Part of a small language model's weights: 396M tokens.
MLP neurons of a small language model. Each row is named by its layer, matrix (gate and up: input weights) and neuron, and shows model dimensions 314-409. Each number is 500 + 50 x the weight over its row's rms, rounded and kept within 0 to 999. Numbers have three digits each. A neuron's up and down rows have the sign that makes its largest values positive.
A block is one neuron, or neurons of one layer that tend to fire together. After each block is what it responds to, as a language model described it from the Wikipedia text at the highest values.

L7.gate32:551616440501554426496498454601434570440526561455489578485459502519526439512459484453555541507375594484611549511571536450418514534459444541507509518402582566562507616530440562520525615484530461432470483536489415538424508433494587446544436482382512406483487503460459488460442539412583497475
L7.up32:508546549524513475567509447423454519396435519462515512503458411490524464521463508561512355509441543500593572488570580476479506503493475566578429502497569566522484512470452532353555526411527502477509432576405475595437476530509505392549538402603526539543464597501528527464454493511509478451
L7.gate50:506522516579624551498565545485501558451507543600479539566463468480449410486513506486457556601514545496594457559463448440488475526504550514600511530465605551492419531513430532477474463469605491435483541535550522480447536530450485524578561431480460555415526468437526532568370633508541517548
L7.up50:526559479474516506485487508459386474566477444495513569494534407507449526494448494498551502431462432541486436497562449512515588504503468447457538469497500552521412444489520481461465540516570455557522435439475498430482462555441475538435498421436510482443591457578441486510504454504438543585
L7.gate207:477481602501540557426548555520458480520503494554554452466510579503509466508416507518529540476477577502545433473579432423555571494496557581440496520500494503545569454462501472434494527607549540514496454492497442508426479455595461468629476556512562485573597554538453530534465662442572494500
L7.up207:408580446442450488460524407448412582494538550507396447539443514482503428445498429477465542486564487552481466540466511425491440513587582528482532480428490556526558562541502535457473399452447347598482431385432392564498519435484511515579568469474472454475536500448451522446521473487459528498
L7.gate297:544506431539501600513501539550484451578473533444567435512459478425422504545553518379433476430547522520499432559532518452560456474477502560507580458443521601550495502428487419532414494506533461493497496493489527605537585483525541587525538544422481514500571533536470574499475482487445457446
L7.up297:538524461511436486434506520523495336524542472534523480473466591486385506444535562562488556464462427446579593472475408504570583423518522491468518436457434517536489461469556527544500506494492485509454487562402509488409525605428495477464533479494464505480488626508497520488488504441579485481
L7.gate548:553476550528524412482488410528487449512459445483568563519455537554404454519417434516471429469514432542437458411450533434529531418569516559490437415462453514513568468542474434464525525560535453600466488504453503634480481478451546497619399479510677660548458506387607502419547495481506486523
L7.up548:558469526522401506441534481547402524511478557624560470536525452396541456579438579439515517459514477450478500465562451506472499545517472464427501487518517502436543582532384401538421450463588456559603459535549493601410467489443499418516477492523499530595493575473554543423492470564587543473
L7.gate697:479579480545499485473436577492496490482492495545512462464475470447486459486531542499552536477545494428487547540429462473387532489520550540403441423538564539482541477498526598544448557445528498493556536535481470580451580538569528450531401448476530519516457516571454397497450474521470489499
L7.up697:457480499515481511522527471504474453552527619485515507471514520520456408517554511481407540432482547455488455557500524400516460502380438446537484470504454568502543555474478506536486479556473524515516490465493496487458416521468451571515412578460521482507453444561508473542405491535452574567
L7.gate1071:533606475462532573530542478514508551618530537426452486499524492538562487458558409564350486471506484503492574508579468535575478517453580481579552422485551468490575533531485523539591617529607520458414462445610515574411464480511470482567562466545625542454492461500559484495505538485612533496
L7.up1071:459408539564531465591500508453469499528486502554471521552436550472405481471419495453517519485523520495418527554570523584537558530504482514541479557541450457538491532538445518441575472537532466468477542454444411487440519653491501474538450483545528481460494497550508461521470550503435527462
L7.gate1167:569606553464519575479499347528516500440525593479451441495540571508526407449482523484553519393514494442457512522554462442423483495568472518424576457531534542477547472470492397429561528452494474552485504432534383577496513497531543443570523442514475551501542512490517595539608487554479512488
L7.up1167:495510412526532486584531518526405470497492569543496580429503497609604513486495421413479514412415467508596476481545521498450450420554553479530499435436457483602589497483458545521534450436547566490483492479448499440517464545457559489528498446468527600497478486524517425512455484456504535453
Responds to: Tokens such as to, and, then, eventually, also placed right before a second verb, e.g. continued to produce, and then moved, eventually winning.

L7.gate34:493461485491540467526561500439498575480477366454573429500487611520483500480478476495505504533413442536516518507498485519417495465484442532589487449567493441509497569489439512462417463529559483561448365486393454478517420367527507513470574495535652516504475503486575493581516449592571533432
L7.up34:416363449496486493526506391547493447549464496452507528515531517553570527619513491523468514456505462447526480539443482449562436479519517446553438598458544519452568439506531499448455479487544534550550462504524514514481580484533514604543517540504569504492614593491429413591464494512442585533
L7.gate210:454379489485541456466563526452485506622506589547389438526521524548532501571448505459477576430498518512532486505447473507533475500531503567478425508494567512586508483496542600540475447475530472415428431518362521476522471450528512419557513528462524525446460526586560509422492484485573502485
L7.up210:385560522558612516382469548456488538557540443457480430490528445492483519510569537467450434535524544496387500490553525594448481551557572473511507497433412447492457507479521449550537433442503529456472376470490506487489447490592496474490449465480550589514425517427495484493541535593573536606
L7.gate477:525509507462487504514490510446593568482598587604478535521521482473502446502563569527476482453522570513533482480450520558415406531514530449521519515534513549548531456460526570494510511407527550448455479522455487492636454511483497498553520447545482497515535574556546419446496515524519500535
L7.up477:509508454522627496486452462453500465546472596548563517501483489494460382450438501446451486451406510501550463550480560471441522499495497466501563485532429499527462421511567524511501579462438392483422455462421592430460468450538556615465505510452394524544441539563563502529554495563548564521
L7.gate604:404553422422486544509556487472475464557517519497437549524434503533423500453543487531528550474595526573547464478550508479496450538527398541459392436415436468581563444554459509453503504497494478513507383481431508495451571471445481545545551464456468507481464443462511577449524556469497476410
L7.up604:437477449599512568490533537446469477483485521535509475475377526446576512505520600442530587495457566434501494536526486552530438517527492457491488595437415534462493548480555610464458493424500499472479437497543513541444469475476519477516517483533543507510409622468544447424491518517566513573
L7.gate720:455502467530481485454530546388532472500496526513514496549575555581433516456507448490457466519488536470512447481512530493538508524468544473455482387445482477499473439414453447545521461464479478455449347534466444620542522574531489551590541493559510452504421382488484572495490522437515522497
L7.up720:459382393517450579430478512421468471535544457480524558486505514566532524561491533584444505465529511413602449504518495448528323556545505536527426550596405499584565474434495451562549508568526487448499597494512463480454522510493479526421550524508437538464511534467485561445535475437499478554
L7.gate956:461499573495498500550509550502399551467462501437496443467474505546483532464469462494544551583514431455498561684550433502562496637517526595631553491498516542534579486496477426511519497517534494501445566578479459556406499560502581501445511504520499479613556476470479420461530440549553443534
L7.up956:516514516525510454514523562451511483476532517477547555556520564580409502467542514525414536609518568463522473439444534516616483449490438509496539569557539377462521489508510453531502433583506531537526424457595409525520445547536558533434348531472591620484554524491461518509504475599515525475
L7.gate982:518575463581476460531551519505493468448487521471540474465429428497412407550504607563547507554461498505415467447557543480417510520488551436519461514569559451513491432498403487508623540395443515506565555436419421507500472526532497510533643511478481414520507498495492466529540574647477529463
L7.up982:518409452443623487546462566510467503551471510363453478475490486485452392477410497421503512397479475388518524535504448481467580537564551518496516488490461499473512428378559498528620543481529494552529368578435448451426551525523462483470480526441491518493478500489489461459435536424515548512
L7.gate1002:492514547407503446497531415502470425516403513533463508526415537543529557522462537456533483516559464454528435454495541472402456458549495465454479431547455598438543447542471559436469463501492548509441530462414605487388499437520542606516546540467466476527520567560591461443450463535535614506
L7.up1002:519564467446507407478512438440471420440528501485594553527526476524585479535530633587534442476578500526444556429541519554459446555430542526513520474576451518470442586563571488502514450458427470526470590549478417516520496594565436588558485448483459469569454447593413510471484535547518439387
Responds to: A word's first letter, mostly a capital E, split off as its own token, where the completing piece must be predicted: E|urope, E|ssence, E|mpire, E|than.

L3.gate0:554481460469535467564453602496401370543514476534475487470471547533517524513446493342451510478513520442522471450488588588528528569461484518417435504515400600415593610431508644537539495495498461436516503518568474578510589471438508661561535508514501497553461545538508474452564540478455567523
L3.up0:532493430447427430458515532538532508467474542417524519484546532474571546547463507481516520445536449566467542511492553529508439514610440506407516524530399484512470583491500518479398376503495526637527561564529528478530544507537578503539431517482551531587563603496516503428435487508473548550
L3.gate162:527547478406411537599482517490492489496504576578585524524544456540504426458664612449505437469437411502523474459478616457520526536502451527469543431463545564460472518515427526489461456514582431470495490462470584487494404545486583485467546482484583529515436524509541417450476487618560475446
L3.up162:484510513492516483473439442590499571490527545464528461571497522515448487524512481487378452496534476466382453517582516444454554428479547544488507518562457519511494529503562531520444474511529551473505511529495409514493506476558449479438551449566498494471541489601514449446509524525469460447
L3.gate214:530463517544551507513482517649629573493566501495539493492528538509588493562627531467487468396571461441489560520499567476481527513512556488444540492549505479504527459474611566540518458507504487476479531484511511536495451634492531489485443480579513501491578363486474505460515447464480499489
L3.up214:581482558450551531544528536476542521491460482487441520454538478527532504465564574534411513473545471448521547507511487588479612525498490494578502521474476667476547557478475504400488621500402449555585491572558511414531509513558642490443469461438507487511503577567501477476516535508504452535
L3.gate525:631572526464457397472492484540418415364460473505438562459459484547468482580513517452486500409435536478540520463567446483454546519489517455556529416414542492454565502520567490432483517524478543515511610510497406481479491518566559535492551489561431497453487561567485444498489518453542464458
L3.up525:528543490518500595485567553569466490561530517504471543489425482386443507463488491460404438528458506449550387515497566524532517464436483513512546516456459452564570463479486420439474414519484426587494504602414609448469464543502559534411526513516513533629507562472423543495509524483514447551
L3.gate558:535532442453594517545517577458495471502516478483504466565479491580630571477583476540474472506606469479565561480526418494552532529439485398468483458403498576465498475534402591477583488455467463507446390579409426538485485497503500512445535501543602471431493524511415495526528458567434588476
L3.up558:543477502538560550473476632517546479563475586479503538444442426490485471476484441615467453550527522566460417482514553476462571507514495431540506513491436406427556615486527515519505451580451589514449393551557498555449506458483548526504565619495438546454484427470476505520394504511506468489
L3.gate736:596459478456477528566412557509418486463583519521455466430464613448468534485542494399452556454521380476558481553545465445414552558469451511499620413567448520426530485512473538492569591553474585476520511530446469492467567493527517522579404503560516446541454514541539488486526479473537555531
L3.up736:566423589445483587398511467495432461508476578534517482576574466499437487570494460475441567487579564532491573530511485509419512531471532348391529503457440531517548481545519537513521455457536518471538455458529408508532478548486582515393468511427443589445439493553649575522433478512554511481
L3.gate855:518443461485485433440470498500510539607532506484482553520457556574533552414470495547405492520521508553407513471556425437561437503504482530553544384532469509379465544576467454516559427531403499470562520515481474493535499507500499370537454486498540478534462396452472497519465462472467549507
L3.up855:471500461501462543466500450434454579440483598539534561488503516485482501510438517505511547403411470492544481446492459470494555530418454504467515481469485548477497525488579581546533495495436488513565508461496576564462569451528500435443502481446514458437544524524437435517512535481475509510
L3.gate1114:501503414445604454539563548473488435460474521504554562457533559469551508418393510537501581559614414482474556483541505473410471494447455515567534508521536484476476446489549493419510574447498616504453537612435478462499440528458422603563558473465527464448409571484540600584431463502544474409
L3.up1114:512478525417404470537502557447509370488576475412551460430487414550548489552437503545592572502576504511503475495534501462533462510536598456573578533555451458511441483470471459482475496509571537493534560522601469558531313561500427447506495424548494503513479482405576519525637608459449596550
Responds to: Leading hyphens of infobox-style list lines after a line break (Born, Occupation, Running time), plus mid-word pieces like O-cc-upation, Inst-it-ute.

L3.gate249:538568500492473541513581519496451536499538446469525456490527429517574516521535491493466622468577383476480546496605514428523442485487506498558537429493445554465407537504399541500475495581425494470564551502469484421529494528534513516508501465479536523524459441520502478549539470539471564464
L3.up249:513516434586438538434595449525518438477458559420557539439522519486504542568552525545492437508488480489531512519546531459488486623475497471602582453460490529473554491400540472518544552486495495409510559478481461488557461554548571447531503484494546605460497525491457518506537432487422504549
L3.gate476:550471454473513515525508529491496563592508557420490479556576467522550471508528604557586460474437429476499521593581516419480478571466513523471428553508505497470469445471560509425536565485579452480484419480507513474459403490514485501483540414447570546429497435488520511539416522528500484464
L3.up476:437519473430596409575484470510458529520420492443475434545502458574508549518516508515417454443457514467430551505564435459395500483527591540413413519425461530375479549503515431496581469538514477487512437506509489407452487577491536477473503572436539513448447501562480496491531598507491483536
L3.gate695:537459526521555421476490446495526498413545480475492531440511497496491422522480426509456485397493421535499610436531555565544474537473524493527500467431512518523435543489510482537541488464539499449439503507462451598514468510527560518546489436532503582667437442468458464601469533477471478447
L3.up695:528469527484606500433534434554474573538539469465478551488506526521414537484504493484505485422608509582495494477634514525496480503522535486558553454486440517499503545386494506519507510492616477364520499479411428530490451475449488464527530530431592515537460526562501396501563484592549461488
L3.gate917:458552545461533497465473426484502571629518418456524386491484489498515512526476510569585430421561525520448516553512457518521431456571534501495424477499489468466476540507440524445499509491500537498573527522477437423474454534551519432439475478425453456504556528551570474689560530470528515504
L3.up917:511459428526481415500548459437513472502523527540578547492509456432509544457485509542524459479476410510550450458605527463471544465516523582490573500519442536413422490459498456624471477585545476447517488612476585491523529362490461523508539444535496494465421431578499525470573461549586439514
L3.gate1017:474329481511559421507572452498533546528409459590508567454487523435513472539505510509617484538523406540580516480492613505547441581540561464457554508546543426552600581468516494513532481499495510483544545478492434501509408526527531493502504443579516490558476538512574478488501471444531526579
L3.up1017:541500464422500460502473607484505418474528528500546580490552437587438527485513450413490508442491478536498525511543470442535461437487507441505415529485528519559544516557468471566510440519526615505427474491452528563521453609619501452514497497548522527586538540558467455468468464432495674514
L3.gate1023:407490516587411454553516505437496494518460562510525461592547523498524487425544538562618513536508426506511536468417506438512448457588501495449457455582470511464513564579478403505414639539488499508397544502513516593428495431489485524572475476472540514385510585498518588493478541398481425585
L3.up1023:505498485531541548491442588472504498570511503449428503604439493423583500498536494453553503395448503513421581521505524539566459557518455490463552499529479539404465484623524538495493487419452549497480466554525549535545619474415514559524385436496553479511467434522416503453471573511455493488
L3.gate1135:503504506542459537509572541493498454559424469609628471459474409471495507527517535381597500459507472508571428422556501552469553458474521521532489528496534551469602534443480484462456502388589514458557568506519561530505468393454583500496585600514471533510532468522477467582438444430512477593
L3.up1135:509534501555558457450564506454473495505470551507454552485531508485530450489535462531505468561511443529469548451545415454499521507522497544571559543420559468547544510472530508458460485399481498450567499520482479480534612481585575540482530513512583543500487577522403517502545561488578457517
L3.gate1153:555500513500582461453631472580478469603505497464468519507458548514440465489530557429454416517547485532416489416593557498471590511562558476464499474449523381502542503508403485425473514496533423516467614469572506530499477611461454588530467528455513499471471591417508364634486565445583501483
L3.up1153:538487397554484533519493512535491561542513598445421482469564549540516535517491455510555519542596487490482574563553493514518542510441426496531493582514436420530441562381453494472489558455520518444456570408529424563480426517501534504502396583514485505555451519530362483582444491550443422457
Responds to: Adverb endings and connectives before a verb or added fact, such as -ly in slowly or eventually, also, then, now.

L3.gate62:417518520481562466408585605503485562500560584543508492455470563499508458512552500475508423515515487473487443570544484523470576522516371470492445551600424587526529544461511544455494555481480570415468619506533443540544543509464505483553566457442454449627452414497520590627587456569533491557
L3.up62:436506497434501477552520532490496499445486497569524468510530524588565576699440552472496395531456458560438433463465399494526487433461540453420553449420506521459504593496475558506529528487418542467558492469521460498503511458454533489453468398465640521450459493508515451454436497477499578467
L3.gate457:542489426493497444463464422417484448482526497580559490461568527576509495368440545490549596532505533536517518496475549492505469499524471450451514445548500504465459516498496500428454532548456490534415577465504498573482415475613443511533444440440477484576504544428498430612450514461540464592
L3.up457:517485471526526506454536563448499509499538439435615521506486567646517491489492560536561533545385529466505587505432584497475558551513508488556625576408557505590446548550511510453505485462504403496500378634483421467574470522503542528570542484469544555484592554467445503444525567536462527504
L3.gate472:449537483499534505502541552513553439440436465471562506511489507557471424427470468438457480520557600436485460577635448448563521531466497510411490439453453478523485464451446456450521408535493502482464483546624491501502539598483485462471554475453402485448525575426445514503524504471632550443
L3.up472:521438516523577513450573524465399497544483531424541401417486520511548538526435498528513483478493517550395461504546451434502432570456543432521516446512481516398399506459431482494432440576444521486559407491564462542620491534556500565455467499487490601496488546503407438533533565543622497416
L3.gate485:516448508516509453564538491535497514545501473503572433431503525531511525498500415480568531549530513510449427505499520507494563521551451422489544503558483494520592464482451517439530449467520506474540438484487460507459430543487518423526591543469474560512440538449456576402574595548530466485
L3.up485:430436490443472525532439510591447453529509472600522476526520503534473483485436406507536461463486490482437524493602509512525544565464464441484482423536409529505517413467592408501580563446557495552461408591481551394512489596494538463491427518439502547479497500487479454394479520509556519525
L3.gate487:498506532499440517523463436482444506521463430461532519451504415448479553399391428456508457525512542437417543546450582448589486525560552442525497576578500548498560517455471440523466470526428551418610502473501482462470423532522535559529626469522499524492437569485520547511526510532503512548
L3.up487:597515434500465461528519496363525469573477492505495525510535431519435434555507564502490514484573460616421569522466453527460473516592492572456526426494588480540394463465512465425496524567504391422517476420560485446530560539527483530499467533447512498465463547477562423461524589572405468520
L3.gate642:492518469505473569526491541502458476566484525507516460558539522484500549414397516514528469466533524522504424486389523517551520617583481508534509515528436532504426518489520542500554480596474378545529438480576574520523561413485496537462506491496519408473489447460533484580506496479492538455
L3.up642:493437524400454540619460464512465439519488427479454434524484437484509463510536424463550510440493407603567489452422422490415518490522540482491510516507496530474524522537397529593482447451443408473542469580467666560488434372524489403487548423477598387517456503512550511534494497534479534495
L3.gate858:534409477529515459560505543530503536577447439461489578446444451489437496461529488528492583538503491461469507510534476508487519428453529595491483662468490488439514526495485526476508496547530495442473500509516485521466458468549594523563523530572460530514470460457515455471526446556493439567
L3.up858:475447529497499398569583524564600544469509472491512458510486512475562548601532557463513600567468485507554470490428521523567576539500495510434505446478475553396531448555598478540434494480520447494629512424480510523464512458477504517588524524449387526482475379572565445527485470515534447478
L3.gate1059:453537415523574476511510549480345497504533504518548477466505471472490537490456474458532511537490610590606444454551407511524504546492578476519434502546516494540508503534525410465493457650451456583478469425507424520477571529479535458496472438555470560502547541522489501530497490555582526552
L3.up1059:520452464577484549542553497611438542481444484492535501435436598493517451390485476489573495449573535542589471532510492550532528471562508517575526412492518501543572515422401486553493525496524538498533498517525595459519495470549381541429554539427443525582458535542581501486367501609623474464
Responds to: Second word-piece inside a word split into pieces, above all "ult" in culture, agricultural, cultural, results, also char, ban, ed.

L6.gate1147:483526475511395513468565557322556416606538528556428470438495552478532443527495504386559508492562424578554501446513535471521471547417535508562512501558486496574494448572493472498492426467488497517392550505462490520540478522540498507553481474490610519579378472502478580481443554434492525457
L6.up1147:587546538445426505482494552551581505548587615543385539444485491541553451469543508461509494445452515552464547506529454548532571509520613508463461500501530485483570432398495520530524500460459477521483494541511552479501471507436505566453446540582574631442532552543505487480410451495443491496
Responds to: Word-final pieces of field labels in infoboxes and table headers, mostly before a colon, such as Preced-ed by:, Edi-ted by:, Gen-re:; also pipes between table column headings.